Weights of a small transformer language model.
Size: 12 layers, MLP 2048 SwiGLU, vocabulary 16216, 110M parameters.
MLP neurons of a small language model. Each row is named by its layer, matrix (down: output weights) and neuron, and shows model dimensions 256-351. Each number is 500 + 25 x the weight over its row's rms, rounded and kept within 0 to 999. Numbers have three digits each. A neuron's up and down rows have the sign that makes its largest values positive.
A block is one neuron, or neurons of one layer that tend to fire together. After each block is what it responds to, as a language model described it from the Wikipedia text at the highest values.

L2.down139:513471523465528512515495494514463504492514551480556515533513511489535526482496503500492455519463494513476506535480517517482486510501499519551475516490494494550510500455467484484515509521503498489484499498508474479452518502502528510518448476497462532463474496477561511529492542536495520516
L2.down426:515505478480518492519503492484485504492504488499473487516489469488511514511485503533523490506504495527490531491507503498475493505508521511526521492525497520503496480483524508532482526475532510501493495489512519517498481498483456502519537484515475519514495477494481498498486544529499529507
L2.down463:495520483479497516507531457539497530505471468544480420512548481458494477484494473486530422496534517505492471468487504492482513515458507501502518499524519461470490525537564516497519526499548549503464518510481502518494480495528502472495456491465510470478465513476480487499521512465519507496
L2.down539:504488514508498522497525511517482537496476477523475498510533521514513494512520495559498504479487485497488514547483495488489492524491498504507487503520492488514496519478496525487494535503506480526519484478512498470498477511510536502510495471499475497510491449509505519496490486478500506504
L2.down663:517483475541512533505513520569479516515545479488493516492497508539489499514504505494495539488491505486530482543497469500492489487477519522493460510510464502469511478497496522503517488484522497471497537498466454493491514498521511460452486520525521486505495492485515527501516481496488511521
L2.down787:546515458502506483515544494501448468501482526492513500486509527495488513495509487498532494510556548486500492504474507479511528534500513491461484505500493496475486495494502513481529512515502493522480466525493479503486526436476525464498475499493497506523509479502492549472506495503523531470
L2.down800:553508500484494488485513530498494513449442517496490485487475531521521462502512517521509482507520474512505491514513489544498507503494540486483513496536494516536491476512481514511489473486477489559502498504524508492495490535492507502510529548503485528488476520487505522491505499524492485492
L2.down829:505506508505532491491498529500481508479516497509520486495484500493488508497520500510510494484517499508503513496490496521501507494511494497484506490489480479498507497499503493509504520497490490510508497502512494507496503505503491488502505508503487511508502513496486503516478519490509497483
L2.down917:498524531495511445508485522518494535495497458490468500510536502488508494529522494530510530502464518527526499528495499472499510482495521541514465463553485497533501495526502506460515502540461505478476476504510492509485548484515485485511511475492498516504490476501510464475541481491509482487
L2.down1098:462484464519508500450555495507505522520506484515486502550465534492505463500501498514471539473511466501491458524491497435527525485524519482496487463493472510497532427487482514492513478521494496458486514473520511467520497548513502495524499498473523457465499501533509452436538510513504515456
L2.down1129:522510487498515494519484508514483500545485516487497500490494491479518502511504501522491484485503533513488507498503515484516523458488462480469469513491503487501490511494510499501465505510472527546468513490473541476479513514495522499473494473465495494521536489462516461521496533506476543507
L2.down1450:508497473490522476525502478466492492507487516520488507522509522488503514488492529532492496489509463476458474484511508490518474508527489485478480517477496472523441498526534525523450473481509518525480494536469491503464467501504505527539498499481465515475502462525497472492503489540538503479
L2.down1485:518502488485497519508507526529474495508509499522493510493481501507465481490508494498493483480520511527521485506501457471508515499493458518513493481532490488509491501436507517520457487457498500506474497515465523470511510490516479502543503504516471505512488510483489475487509531509490486488
L2.down1736:551465486526512496532502495534511500507562477502508497520487517481523515524506556541528487483483488456479497518491489456474486508530487492504479458540504506477484471492580487485556516523486490505499485506510498470523502485518522491519511482503510541492489517487482525461500505531503497531
L2.down1899:506485497467525503490532498494482493513515476485453489507479504505532481530526527491473505537526493480475482476509496492485495498528506527516500500494509481514530513508522545488466532489485525521496542481519555511480486524510464495501508503516525465503501487495501500521458524497510506512
L2.down2007:498504478535501535479526503495509496522498484471446477462513454485470453500511535514548492532539542484554512492505532527470485531496495493527523529493492468504512490548487519519528465534450494543479508483509478510518500509510479452491486539519513487489514520540470472466499507540523526508
Year and number endings. Final two-digit piece of a number split across tokens, mostly year endings after 19 or 20 (19|97, 20|02), also measurement and decimal endings (40|0 m, 18.|80 m, .41|0).

L2.down2:528478544491496491500461485518546508462477522503511503527534537545523502498470482532490547466491481543502478508499519476530492435533476493511510510509495521473457533493561482485487513495473495512476548494485528499482520506496516514480515456479532477446499462491481466513539466492517466532
L2.down254:506499460519525530494502481505494545514471469490515494491511491499524522543503484524524486506462484465483473494489474435502552464524503495489479509458479513506488471482497510493481508486512510474483493476515528505525500523520534508491531509517484531531500447483501514504494485503481493536
L2.down259:521479485515485439499535535497494503456505514467526472495510508457456525463459502479537509484475517540469470501476517468504530575499469485534532469513510523443484519541494497483548489466492525506506537470484471515533480490531493514534511522491514508526477519499509444522526501469546483506
L2.down277:469521501507455511507537496504502470495492510487450512526514504499488510501487516487497501499503437522533520496460437490496445496505526499513478478473510433523475495499490447554461468512527536491521506490508475514503479520520501501495520558494553487509477474482534467495504532486536510503
L2.down429:521491467502533452494488485512471510500476515485507509456483475518521531472503484528543553494503543523519487477482484474487461479485477498525493511533487535501494501497515531496537489506533525484473464530464492483485490494487490528503457473492438461517509492506517475495479493493477526518
L2.down456:483493539492528498529510503482475477497473528508518473497525504497518499459491520490454491488509495514475489489519495492545554535462479512492528490514551515493493523480509533531492509529498491495492533496488540494488532510506457496464534483508471523523489446478532491529536506520473515524
L2.down723:477517495522504460507506493509487530464496538450475507487518506500514504458511558490506500493470526478478484494470499491481513478499483523514470483528515487446538490480503489502517497539472534507491506527514499518511497505525494515467499529507484476537493450514571514467508507449495498506
L2.down734:523489507478506477496510470510477507508514493511493510502547528511472490506488485510490481492492522513491493445505507484493512538494496506527451492498492514507508500544504519515505498491545493525524510480492486519502515493472498467505520525509473504527515511490504516547545533521505474478
L2.down916:502462513519478499508528482483501461528461512518469570519541490474531518548495505496542473528501523517534518474495498491483531473518501509538483498502512509510480529513499514452450507466487491489468485506455544446533519496491481492493522501482505501484540493447492468505470539517488523479
L2.down945:476477525477526489483469499516528529522486541468540509461429512486487524509494511529474482450547524485487529510526489494496529517481485514469503497506505473497465497494493486488500507459498492533447508540519519496461524478474511536529489527497477482492461470479477507528502496471487478479
L2.down1164:479457489520469468494467487518498491487480487503515486462495497518511526464511489471503495494506499470490485499499472508508491501518476468524517515474500497497470542479496502505537478518491492509458450445513499495491519533529461510469483521481491515516508473480537498532498529500477539501
L2.down1188:490544492494514516469464535487492477493468451488474464516522517490503480514503516524559503489503515484520502501530496491528485472498522483479520452507470487502491491473529475541514460507502510524483502498523460488514542491479500533449489468496515554521453506469487547492478569460462500515
L2.down1332:502495503502507498522505503520465518529519530487483516508490502522479515505514530486460537472452510490435472529502524487488526490449464454522479459544500486501496529508506517493563483514506529505463494527508512508435507497470523542515523491504513503476489466535497488519496506501531461516
L2.down1378:480498505530507500547516499526526478538518506476485506500471465498482522531460487463458493507501515509503487487497528477452484413480499501501512491489519509504494579535518444497550506520517511477496510494491453500462517545446524480487552500488456498497506508508494465526498500497485491519
L2.down1618:506488499468509485481523510488506507489520436511488471478428496467510554511511550512515474525478468525498469534496493467501500460507509490511503485496527457452480536493486533531508470420527514509501488498490544517442556503451491514509516502473505492495527488496495506500510464465558513549
L2.down1752:522537497539498510499533484511435564526468538498493593554485473519480529488532462493491503497480536462526516487479465497528492474508516459523493523474488495511502514516461443469500537515510523494480478511519529483469511456490504471502514522482470526488513496503494490509511498475497542527
Units and directional words. Measurement units after numbers (km, mi, cm, yards, pounds) and compass or positional words (southwest, southern, upper), mostly in geographic descriptions.

L5.down72:514514495519528532510525504495483521505508481523527498455528517515525506498501505494480517504440506458548514444443525488483499510502546501492537499488519523479541468508481524508465474495490503546502483502512470522513454489465488477505467454523522529479502512534499432499505533522488489551
Year-ending digit pairs. The final two digits of four-digit years after a split-off "19", "20" or "18", mostly 1990s years as in 1993, 1999, 1892; weaker on other two-digit numbers.

L3.down332:495512529513521499499452505524516505480515495453513470457506496536487497500547532511509498489478445472477478505558511540524488482484489493490515490525499479485472497480472516510441501488516487478556561516528533506461490499494495506476544525494470504477488517502486504499506492498482549474
L3.down765:532514465485508483511483464527487503462467491505527487463503520487487480524544502487465468480448531506503516520522513465512489501537501491473490523487495506518493518489498447505363480486465491483581503497509499488472542492511560478519519507452495545494436499507512510479519474479513497504
L3.down1419:511525478479497501513517499513516475487512511466504493510474505520478484506488504481513506474465524458489512515471500485515495485475504519513477513504527504475474501492461470493410494504527525542585523496490529480482495463449505459473524518511504527508465505542540516473495507448556528487
L3.down1540:492508503491501479463507548498478495500481461502521474492488519519488511499483528485539476507484474479518495479485529527489475508463512504492536495530550522476482527493501485498453513477466529555538531477521529532488475469486496549466496520515523481501445497487533455453523481445489536523
Split-word opening fragments. Short first pieces of words broken into subword chunks, mostly capitalized syllables opening names (Ha-as, Ma-o, La-udenbach), also bi-ased, digits.

L2.down22:537549464497470516490509482487490484482501508471503464459523473495480487496498485477476484527507487484422484512502488546529457544493433469474499449502497504533496527486489525504544470458459530493464458449476494479521492503507531505542501497483542519514459494504504502495498511462556484460
L2.down68:522521448495504458489469534513488544498512517511536507523518479499463487510534511494502515470479494482503477478487498543513496503509452476478488529485509493615499486492537507479499467462485476499504490533513511472500502440500472518493491583551466491507491494498461564510452477525446484502
L2.down221:492475486501485475463456496497476510509509514489478524483512501509459501500547479516519499535527517535461519546500513469507450512520487542484500522475503506504527487508503500490507491494518481534486506510463488452504491481535495504533487520534585511487519492498454478531490487476489487514
L2.down855:550519505493495482515524520510515465515557482503500495494489516532464445485483525479527476549533461484527481510494491535511480523519463508505511511494479473481499505501523513523460507508476493521514554539519527506497518546525485507516484529567507513509512553499480564518518481475501520508
L2.down956:525515490498481473496479527519530491465521465536523500470517498497471442462496492496503469469505490520525531501546504510475486505488481499487518503497467541552500494510483526493488481498486504531476545501551520502493524497492482518521505463482505486528514499466483498468500493502544500525
L2.down978:487514516515495501465501484441483485506506444515517507498517498529535495471505497568498521500494499520468509509492482455520483508499507485549513540555504490499499506510486484505540512540558504504476515537494510486505520516496456504516493512512473499512558510515475482504479482531469507512
L2.down988:469513484492510536521519502507555545501490519501502516527534543509488498521533532542541510460479485518501478553475497485523487503501495506499519518521513521483493497506502543500523514474477540498496493483514493501540455471551547515524486523496489533485491494526497534496495460492515521481
L2.down1248:509495497498465511496517545485513519516481487506479512518520508478492447471508481519506485484496502518484466510498492530482461505480469504500502481454541512532479493513510478431475476497463499542482521493479523459486482503489570525506486472496503473472505504510495508491482533484514465480
L2.down1380:515562464477505483516475494422452524469519449502475477476488491479507448476496498461511571518444496520510497515495484514503505507539484530477509518510521536472519556486538506553465535488483485480499499500535490503503502498436501522507515510511504517503515479489503506522510534451509496443
L2.down1381:499498540476529524452475486486519545493524492564501471453508500489498524503502479506514490515482534524493476494512480512557481533542485445527486511515491480494493517518499516494472494475531516546539483490479499496498597488525475465460474495511497467452518485512530490464522541484510447507
L2.down1697:503540525494469499492526509450504471546496498509511537515508544471541476501477470494496483527528485464489489549500505519503464500509485521499508490496521493523480495506488485464491477490486499550507493458493494465544505512504531517508514505515488488484518449489512538510501529504491493449
L2.down1803:504533521496502492472507510468492488520517453517510512501519499493492471455491532511454500525522496511466517483450509509502482500502492464473509486488492532540467485521486522484484502493489500488509486484510524487519493524501488492521504485492480482506530484491518522509514496527488459476
L2.down1870:492481525527509489524520505479457505506463519490463552512512515513504474482569502539510491490521541516502472493541514539506502503464492508498487489474504456479462514482471486534493554489517471504488491502521509532491497506512540501485497503510492499532509480521482600466469528493531451516
L2.down1943:494510531485479478504481496528524528515472528527500524485478495434492498493547469516534497498465481554514512510533493480500464502502517508471484456560496493486518523508507459510484553496517492471512504527549522501517520515527495481484508501517492506492472465519504496503495490541532466509
L2.down1948:484495467497475503497519512488474492472519496465500508488543473475525508496473503514501519487498498534507510503513495475490514524507505485494480492505509496494520519514516504508504491476512499502526498501519498508477478479462540505489506460489492475502513512500516510493495507516489485489
L2.down1978:491497476486461532521521497455532512519482508493495491497525482515444484482532515514498468486502537497512482525515498544502505483475485491501486483463511501498511467502475470526516507527525482509473521515496479475499487471471502508522492489462487502488474504514509469465476506502482456475
Month names in dates. Full month names inside dates, usually after "on", "in" or a day number, e.g. "On 12 September 2019", "In August 2010".

L5.down1742:509493513487499477512498489510515503481482500530540512509485517504497523483508506496503469492474500486493451508495491504518503495506475494511491496524493493491488501500498505515488507498516483480488502518511484483512481507486504520486504494488488510514490456532534500503511483508501523484
Start of proper names. First or middle subword pieces of personal and place names, often in tables or lists, such as Ma in Maury, Dw in Dwight, Ni in Niall.

L2.down83:507545540487503520475480500481503463510523502503501515487492509517458498517489486479489463469536515505514483498528491461461480490479488493494484500506552490477499486442504473487498501474492507490471510489477563482521480415471517456546488491513487518492513501495526497487504520501488503483
L2.down413:498491542496502523495489511474506497463460442507456507487519515546492496493485477518515480517498505552504481520507477514503559474500462512470476511500508491480466471480461529488499505526498488480476508508502502493507490511520443477498486498512493490488510495540469516495463517461528483459
L2.down477:504505514509518483477467464486530494454499488414509457476481533503514497512511496479561502475513508448503506475527489486483537516485440494517506528521505501454502521522525489508448531500457490491488515519469515463506479503481504475472561490535516497475472476500472510503513525524493482501
L2.down719:497515490537523508516477520525516496502478495526516503516498494502476518491502476529514483471562496483521522516511498500519524494490529482500498521472528498497496496537479464497493519498474515489499499484512520484510517483505482489494493484511506474485505479502503495498493519552504546496
L2.down774:530522476499522538448499499514490478509526475513513474499483512541477535495492503515499485508484481509509506481550539463509475498501487516531470543497514544538485515529468508496472516492494490518509519505521503496448481495496510528509472504529520533496522507491456463496535509518518492474
L2.down1024:556461491486514528520483500519488454541461465501537478478497491509493499524516492523513518455514513491476527505567468515491501482525496452497469505531521511496529518471519480506523495499513472507481504468486517515491491494504507487520452477523511517473520504500515536510485515509493518501
L2.down1128:514493533475535523502540506499462546465513512480508515525477530490496480454485509487445486511482529515508477488499510506496450481497452519480472516531526500498479496531511471482476522471486470497480511489505512536518527498440496515529506486496518501526490522472478511475456504458500523492
L2.down1474:467487520450450508482533509467492487503516484475476499494507502564516507497504456532540495504464468516525520524523527493490507483475543460499452488495514503489485491500537511494534527542508450488500507478514497451483512535542529513522495447483513490502500535466504498527485475489451490473
L2.down1559:461510522493530479466486554498502508530485521483537476482480482496527473511492504503463521522533502506497460514493505503491468489490495507454529498521487548462461499476484483497487501527496487505445508489515491515489532470534514459548508537496493526561504502460542459487468489525507466519
L2.down1654:541508467460486517485509503472537505525513432499485533481497500518478510482505502529497484505480502465455509526526489510479531510532505539512512443528500511524509502527482500488467498514490516467521491461481474498496479513505470467492506484514530574548511519503440487507486508513545497556
L2.down1666:493513521505473520504466482516517499518485506480523524452494538497503507534518461499540453457491507516515503505529542491489497510514461496525468544532526499490451513495493493482497510536498533447469499481520521509508539479512505483488489517519500528504504472564497491452496485503492496501
L2.down1677:457511492483484480465490517462545456498469519527442504531520497474456475493500494517472490518496505515502496510536510493519527486535482508483477470495502517497523485482489530495496480504512540494470463508493466511493507490503492532520530525495508515517524492499496495478475512522513516505
L2.down1750:456500494536490493525511503500482510489480524496476509479478484490445498485476488516507502543477515497531515464508502491485449497474543492513457485557530526498524545449466509486510508507504480506498577508508517499557522534508497453449507480484511510503511507491555499475481511515490503521
L2.down1769:475522511471466497509515495516457506518485543521533481484496510545491500482538526483493492485514514510501508497520469507440471482468541524526504522496523474481491514536505506466533507507509473527478533540518509524519448497530498532449511495472531507471481486482521486514423475507471489473
L2.down2032:499486522506488493528500538519482522498488488501510533495513501542447479525479496532452468525499536453496479519528507511503513489472515494503466532509519535435563524471506524505440495513466495463492456506499517499485517520537433561498515500528500495492488494517516515493493545502467534484
L2.down2033:502496520504478522496470547538519489500534516518498483481498507506480495537506493487492488482463537544511495518484519512543456505467514505474502532500564519487470489521474450478551517513495519503482476468533536493507553509496508492516507523493521507518503446505524504503461505462486523530
Name-initial word fragments. Opening subword piece of a word split into several tokens, mostly personal names in tables or lists, such as Ma(o), Ca(itlin), Ba(umrtová), and occasionally ordinary words like van(ishes) or er(upted).

L3.down76:475502497486460515500485469507508516472468495499486497497525456517526542537476475504508523495484464557495513469473500505490490483494554518516496460450471476485474494515487533519557552504537523470458469521491540491510475492519507473510516539486516469533500522485536517491496467470476497490
L3.down1378:535502510501500530507499539505472538502466484514513468484502467492479495518521498525519492545439528522511502482476504498535483488502536506473529511460484497498468483524493501479602506514523526515412449521478552541507466488503546480523496474497479531505535489488539469489506505487501516496
L3.down1567:510480512520457468494466521522558467452519496490483526501503490507470502526490510541486481491433512543496547501472516524513489482503471480481489473521452519515453475495487481503548517493500455490490497543495521511506492478529539492485527479505516513511539505447517519474499497531511495439
L3.down1753:529518494451516511535482497474517523508486510538505446521543568521487502503567469459540524514516543483526499482501547488519523492540481497470491529484537521499517508469494466481531523547482537509474535532470515502439507502525516517514511528517527499441517463513503488476525524516482522448
Units after numbers. Unit or count words right after a number, especially distance units like km, mi, m, also years, %, games, million.

L5.down265:496472490544502496429478470523490494539514494516496555536524504514536547534489492524505531516510489473484540513527500518523472452498531492500570507501520504541508523462507515493490515494515526474560501526553490485502507529550489524544504545539463505531503484504467497494512494511484496501
Acronym final letters. Final capital-letter piece completing an all-caps abbreviation, often in parentheses or tables, such as NSDA-P, CA-F, RA-F, NL-D.

L5.down1844:558494543511503487500497501532482461487493502477525506484425481449507492523514510509535486504469510520482511512486454478486517480530517509520472469510517499470489548504489507484530472482509493496500472459488512500476546511478443501526547524491478506508508510513493473532504529526477530515
Factual-listing continuation tokens. Tokens in encyclopedic factual text that a continuation follows: digits after a decimal point (5.11, 25.7), table pipes, line breaks before tables, word pieces like head(quartered).

L3.down213:522527504506460519548494489496496507492512483491472555446505479526471497544499508532494486511454498502485461512517456516544497526513511483507522512520479475492496478531463495537420523497482533487587494545502514511462495479475487481482493475524544515504495506529500512481510509476501448470
L3.down887:501504458499503490499479480531487493529479518497510521484510495523454482493508514462509534449517558529501479498565509522512514484501503489472484493501486532527507487462485487501495541518474486471536510513524516493468511530486515510573501496518518425470515499517515488475510511527528501472
L3.down1004:490526518487502487518504460511488495474516535514500525474512520515484514507508528506481484504496496484516493518501477524499504477460494455519484459508496541517520507501533502531511487465493489484483511505490501507499523470520499505500509520505477509503534517541493432480457485522473499497
L3.down1943:507520470484482503507494504511509495454510441510472476550512498552549560531505486499478492496508483503463504492518461473530465482447498493456505492528499494495472459494466517472549495501499490481482513486495472488548479474506500497481512506544480491514498503495473511483466477516496495459
Final digit of multi-digit numbers. The last digit token of a long number, especially vote counts and batting averages in election and sports tables, e.g. 79,713, .333, 1,290.

L3.down294:520514508504535470479495495477482507461460531518517490545459572473519496450530505538475469477518493473487500499525487532494482485509493506489505508517503478499499463507522515488321485524517501493637523521518533501523490482475499513532486512506447527516467517490493506472482505510505492503
L3.down601:516481473534513465537487498504485480499506496513510505526478516517499504465525487495479494524468463508487512491532518495487447457489495515481520514528494509478482489464516513462327498520543482527591496508511507487522516487493506518516489546496530492521510460473522488496472486520497529518
L3.down1813:512499521502520471474479515469501479484473510510509469519442557488504475484451491501525503457516482527543492528477511486516489495498452502479518556508508466507538517519503500494398511490475514515573544494479517491501510500517499515528527477464538499460459512476478483487501476505493511513
L3.down1972:530506487506513518510459472480496480444485503493512483525498555488514508467500486519472468483524490481483484509539467509495469452490489526505518497503455495474514503502488507527320521521507462532612519511530494496502472486480516507524503546509439520506468498464489495503477519534474508525
Year final digits. The last two digits of four-digit years, right after a century prefix like 19, 20 or 18, as in 19|54, 20|21, 18|43.

L2.down16:471487502470501490500488500484500518525506469527527527525526533505501539491485485493504513440472510504498484490528499495529506502506535493476450542515530519487464489526487518465491492522502502555493511510492479454484536509489508556512466481499516469517501465518492472510521461524520470510
L2.down295:508508501532500482494493508504459517466506476493493490488516493514499522513524485492507511518513475517480481513492495542487463509503506508524496515489504507509513502501514464506526515486474498491500501493535490500476522487486486458524506536490466507499497489520482477519515510500495501500
L2.down584:511513511499545493513500545517531515455513488569517504540507514504519487519500472529510444468500518473473455513526497535481501500502493491500490509526481497544491502511531495514507523483496446520510485459491495482513499494539517518490469468483502550542533527521532487539486519555501537476
L2.down837:522486520494554491518465485505532509537521521492542508486569468519500475535498483495501529466488472550537489467457490491528484473496484503515496503517470490512579518488489481476462522482542510490507487493521494514526455483466481469501533501464503524450503545492540446498517546474550493498
L2.down931:492513502496504467527445450510545500505514498494524531459510494495464480494535487482544494495490505509489523536540494492477513493497512526459521524522466504501510543500489533513498528498513483509508491463479476487496483509477472478478512530480531548502530476462560484453515488519498482497
L2.down1090:533500484507545544530481495509497538496495521513508473482520492481500474483493508475495491434524504516508521498484543508484469529505474523524502496532532510524523487508448491483487500528504509515497483520516508499480561485461493478478499520519484482502522510495495518475488512489496501526
L2.down1143:555530527483516525465488518472471524519543560523557492507521461516532491513519490507540524458516484507460464529506470491506495515505521472544527523486522519486543514484477524518466480498469497521469541474531487444510557471549517466484538501521514514519534476521498494504483509498453536482
L2.down1195:536503505483477498490435509467510540493522497564534482521479510481536485521496455484493539506424466520478494525500472481529499536518537505501506532500500502497508555461505510497498460524514488514506459486492516497498517511511497530539485528455513480486507473489506486531456498503504502510
L2.down1289:522475514513533480488484478482485424513464500530536455469503512491478506531505464500465519471505480513512511466540533533494485498535526430505478509517510482490492514542510471514511469470519507504504501477480487461510485526493503472475495521482522461504503515505503520465496468470483501517
L2.down1298:464493501550496533489488494560500496509484502535487485515479494450526457519461505536506527481503458481506497499501469488487576467474453491477520540467466558508494479465501561465515494537498504490490549506550496468494547517468466467518500498469500514490511519502443533537493524529500529485
L2.down1308:527466494542477510501516523504478508500517503463493501530516459497525536518500504500511520492502525536491511483478502518486501485518499497503513507502467485539521492542500502475479501533491454484528483521510504502498501525504514495509476481495534508524503481495510480506522507503492451467
L2.down1491:492504487521519519501506502510521528479536496512463483490516522502462513527546500493527476506459500507520461520536477491471491519534493495514484511513506482529533482457494456497508498453509532522493494506519512510511522451496507501488503525523523494499490436472540495471491477516516486510
L2.down1606:492516509489484494514507507493499490530493459498473505514511509507489483491517487493496467500544521477512456503493493514508490499530503490530487472501498504483536512502492476533464520485477469491536520494499446470504488475490525487494504504457522492527494484527474498508498485476511467463
L2.down1635:502505509534503508494515519505555511495502500538501480505509540470487501496496478538487473492549456488499468549515492532487530466511492501496472540518481477495502508462481515508486528490505486519511560498488545478493498457517500489489508483518467505494492487506512490495521487519516497521
L2.down1662:510501513523539520505470508517469533515532514504470523545499473508522514507477494457510498486483485478521497508464495513510497510541500498512490530518478493542523523523517494514495500493493526517524489496486497514490489493473505469492479484513490496512511515500489482509493472513504503483
L2.down2026:515493491515516521478507504528534510488510520479520499506500467486490533519478518494504543498487506490501505501498484526500522496501503463488493486510498470521495504496484507504489490481473475487516466520491496528465496481524496475500483505465519507502493497511506501497476514505505486474
Mid-number digit continuations. Digit or letter pieces that continue a number or code split into tokens, such as the 19 or 20 after "20" in years, table stats, coordinates and IDs.

L5.down1370:501488472495502499515481483491507507501484508515492523512515477491516514509495494509514528511507527475501492492548482464501497502537496494505504524469517504501534533478533489538473563503492471551522480512472459498496534483508483495494514500473516485490484496487489480462522522483499517486
Month names in dates. Month names inside full dates, especially after a day number or "on"/"in", as in on 11 April 1930 and in July 2010.